Weights of a small GPT-style language model, trained from scratch on English Wikipedia: biases.
MLP neurons of a small language model. Each row is named by its layer, matrix (up: input weights; down: output weights) and neuron, and shows model dimensions 48-175. Each number is 500 + 25 x the weight over its row's rms, rounded and kept within 0 to 999. Numbers have three digits each.
After each neuron's rows, "fires in" lists the words (lower case) most often at its 100 highest values on Wikipedia text that the model never trained on. A number after a token or word is its count.

L5.up640:507515501512452476483503500568505495491465521508509504479511524460460477544540484475480473492474506519512491479478480503475536516492483545534512518482483473480454486484518495528498541518475471507524535492503489481516534507495508483498466502503487524481525535502546481472489463507554511465524456510478528523482502511504459457528523496458517502513500521545500479473540496482533477477488
L5.down640:483565494488516430524477509488496553512484516486496463526475504470504453449505464457478497482442496506482496525499512472502495501509482514490488466524527518511536527488496499503491489509511484480487519541521533514490507504535493521496486470540524487481486477487508450476526500538485533477487563461552522448497511489543479484536530547485480498469507514475480476495490513537516515508477
fires in: "six" 13, "several" 13, "two" 13, "three" 12, "four" 10, "five" 8

L7.up262:494540502474497539533493505546514473476504502450513506479493551502525522485522464475484462482524511543533535521504495484520513443501471550503554513469501492490539460477466510462476497456496485511509485510535492460525476506476496504544471472494466481479508480532455532522517515496541488503526515455474516524476517531490526501475466538503516495499492518460499479519485506517515509507462
L7.down262:479507469490547475514526450490500511539509467510498528460519468462480497503496541480551454468517454503522492469539502537514486568467512481474518509510493528490535516489549531485520503488477500474485495495501473521477501472514492511487454508485503530480480485495439521492500486485466527482486494508496542454553515435519489499532503466536510476468522480513461506496556515492462500472498
fires in: "these" 23, "they" 20, "other" 14, "who" 13, "000" 10, "others" 5

L6.up599:507540535508511483476529494531486448505541490459494538460500473520467500512516496472496519467497506506535490499532495491502529430539526525488459518509494502528526520519527497520516492529510492515475484518531500495526475533468481483502479535490532528522517557436516496517522515483522435495516496488510491480478485500470495511498482466477465541495498435507494492491474514511534474542497
L6.down599:489519545511479525456505500530435485497447511530512554510512487503530522501488505518533556515504477502449528495487486493502504505502491520521534525565493497488472469512500564503463499516474492449540494464505489524455520495470496526491511516465546513548517536497487485505496516477471445519447499504532504529498475485510461504535457519469493483508475498484510470506498509495491521444509
fires in: "city" 16, "big" 16, "country" 10, "town" 10, "born" 9, "population" 6

L7.up531:484468503451527540465469494495511481551510491513505506498517513478496439510537475473515475478525455503474536469508502530512514521512532489480524571469512545505487490550487513504482516533498497532502516501472525479485469526481440527506476472492510518512486491489487499475490516499482485485490458465483516505491520516520469508488460528515490507516465502469532497464467527532483483520456
L7.down531:496499463516505501472504489498524497471461466471497500526502457474460496513494513496549514499512471468531562494528467533508502534539542530513492539502488495502478508496494506533468476487518481486497462536513514534497482479515510487515480518561515469524543554523547452446513499515511490466514480488516531492520513532478508505521497514476513492474473473513531511535455494472505517521506
fires in: "singer" 18, "director" 9, "novel" 8, "professor" 7, "designer" 5, "grandfather" 5

L10.up319:532500497558511487459476531483487500473510508487507486501490530525527493437464484505474451491553477500503518483510475505528500451537488514506466494507476531599501544474553475481517510499458502489515510520507494554472470477484505504472521500513508526483512528490502511496483497477497507476525505517501522512522553470453507501503515476493524513437499519491498504492484488534441536524502
L10.down319:500544484501450484501526508516481501521500529470525489471537531507465503489513508499483474472478475498510520510519509521474525511544465475483501481475510488458479508515483497545485506496502483469510487486509539488495523467502507472498484538531514521476493562515520504493471495514515520530488514493484492477501510464510512525489517496526497488506474469497510457463513502489492519530488
fires in: "2025" 18, "2024" 10, "2023" 9, "2020" 8, "2026" 7, "2021" 6

L6.up31:516494508515499530487489530493492513544449490486509488520519487499507503516486510557504518514510459538490482505507494499524502461482510475508518469501533538530523435492482536492510503503534492522517520482519480524533530480533502454521530501445508468543465502445502472483495508518491492443481464542504488494520509506516482491508538497495525503479502544458521433529495438524477530492497
L6.down31:476525502479492531507548549495481517469474507472510513440516532487517544511500540492533524492490514532492529453477520459455517506483486534478495498480508489487474505468527501474446518494487523478502508538531426548511520531513517465526463466532514508525470491479479493520544558466487505509523509517493504492457503494509534494444489473485500489514437479516509532526513504508475481439502
fires in: "japan" 12, "suzuki" 9, "japanese" 9, "2024" 7, "2025" 7, "vietnam" 6

L5.up659:542545533475493511478504513463525488499503510501508534500478464497525514512490518453488488507494544483485502494527508466492489522518528564511455497468482515538514472516462516470523516442507539493489516485544527552448511526515502502486519448477524481466476493472500526526497471546534526517495511462487496543484497487495535533509455510539527475500494520480515492470468496533509494501501
L5.down659:542500496500458497488511504478494500535507488522448484485520496493482485459486510486507536535516495507523506462533506448488480493494496542483464510467500478539479486501522519476469513467491494496528537447495547484519520485478517474479530438487532516471512531471499576509487465488495517499546538494463467518518496499524508454464495493519529491493525491473534466463502502517491483526493
fires in: "but" 52, "who" 17, "and" 16, "whose" 4, "they" 4

L7.up495:500486530521491536536570496492501537514464511478548536518508499485488480516494500488520461493532507539486525512472495493522490442490510515464509525488524524492529509499509500510512472517491490522498500590501448532528515505498509500480532467494508466520493497463495499506479474517502484489527526519467495510529457466493461505483464534507519483493499511441528520445505506498470528496455
L7.down495:543521485523448489473503505502510511492477463510533488490486520478500489497506517422434500492497499503535516493473510509495482539463454506504536490514475440515508507519484493551494527534476484487510500515502505532500488468483512519465513487484510521522537511479537498520509470507516490553509498462483504466517476515505506464531495454520500481531478502511522500507545481531488466481519
fires in: "it" 27, "there" 12, "them" 7, "part" 4

L6.up280:490516480486481496504508457490494477532470498467479476479459499494470525540513453501491481467441492512503500466517493501487494500520487430511530486545492485513520517494498513533552505464537529523493467488487491478517567514483531503530466502478523499489488531502465475522511498511504515481517505495506483516508502492503505526513528450505485505495474494520473569492487570478480493461506
L6.down280:486473525509484481500473478550514503518501481544506475460499492515473510493534532528538490517480461470520419560493523513496506477480472512516507504448485553469525529527461520504535517504523510507523518462503510455489469507502483504501519519452474530459483478487475496480527503469526477520473494494436518507493509499520503481507490513508471495511526480500466484488507508505527519507476
fires in: "to" 50, "structure" 6, "structures" 5, "development" 4

L2.up20:442491487509537495554500502471493488480515457489545538517481552532470484529505485489478541498475497448504527548479533480531468498513445500473509517498507528513484466502498526462498503482509501513477499514498511518514495524462572515505500525512473530542472469476485533536540495494517483507492510511522520496530502487473506443458470509549482487498458502480510528505483502480526497501521
L2.down20:563487515467485473466480473549451490505522489528483492479536434457478511468518490543490481493513495508473517478518478534492484522509528508496537456516500489493494550478501513541498485518485485461492514471498451498492516454508513499526507491463550497501507456556498514523464485474464507496470499530459505504495516488494541555516515520474542517499501497519494491486512507535509474532511
fires in: "south" 16, "united" 14, "city" 9, "youth" 8, "country" 7, "river" 6

L6.up221:512503489514494452494481501505530504478521549519458496514506492489497478463476426519500444513507501479507490499497525518478508486462543573494462481461491461517502495487514527549553526532486476506513508466453467512530524528479504507522505510476502532493518482478517490518487497490480525531501489480486521510549500494536525469547497465536465523482515525474512497461481457548497553484501
L6.down221:497538521502545522529502518517408519492489503499543497530496509503491509469514519506489548500443511551497501494503489492489474504476502494506498481502477499473478502484486508491505546491500510485503456502510514438474520536489456508525457520494522526469489470485508518534531538504507515486492529466517518489489494491524447528502478517488434535516543537486526463491480489524533461531505
fires in: "by" 39, "through" 9, "on" 5, "out" 5, "throughout" 4, "some" 4

L2.up335:523523481468501498485514522495505587514494457483536473461457494546514506524474493487553480473538469535507470485524488505494495538515521423511520424506479488507464497498499460535502515503491480514528503484503518500515478492523473481519488520506506476488470521485501482516487480451491484485495491441482489532535514493542494542502453501481488514511492505508513555486521496491524510486480
L2.down335:507512519438507470509472497516516498540491500576530520520491523562509504489439464475523505525497487485527498509501485485479509487542472481536510484507496492506453490461519482484495506514448466505476512510544512484526470536528496475516504482475498487468501512525486461458510470496512479524476506491491481477530463501499510516455493516468501518484540531498517532513552507478573509496487
fires in: "as" 28, "under" 11, "building" 6, "defense" 4, "named" 4

L2.up739:479505523517491501490481477518514511524493495489509519523531494470496484434572559530528465472491521551523500469479523499484506492505480432552490490495456476511473495498488513517454506506510521515507510471516528487487488497502472513515508490480504513472464485507501525549510507506487480488474487486490513502538541499527531467492513501532501516507475458475486489456504478533441505519424
L2.down739:496518452505526507449496475517517462548548503502498523510543532512492491461502496518541502497479507502543520513509535502480518497466485521527502511522468506479518478571484507499458517499513506513495516463546482497476463498442510466521511471517517500500498533552490519534504486493507492491516476534520494463467514527532489458451507491536491526518513509464465491502506475500467488524489
fires in: "both" 23, "between" 17, "two" 14, "more" 9

L8.up640:512504479490515509516494502484518465540531498479461525485434488497516499551513482565484540543489494501533474461491497498519509565510502522470516507534515506471472470510482502490482511450488508503505491499456498475524537520501511491511500475553448520469493535511473506497487494531530498538523487467484514511511495493500501458560476472511478492489522527441499475468528543480448515494514
L8.down640:501508486536507526454507471465513477493532481484499489521469512493518508495478475491488458491479500548499513475519525505517504494472491501534493469508532528459527514490510548489511558491509509526515514515512489508511522474466475541523527530518494486467481414519490527483544543518512500475515512552522480483502475489465518526507497471496500458505498494494520464491494503555525522514471
fires in: "it" 17, "there" 10, "youth" 8, "following" 6, "music" 5, "their" 5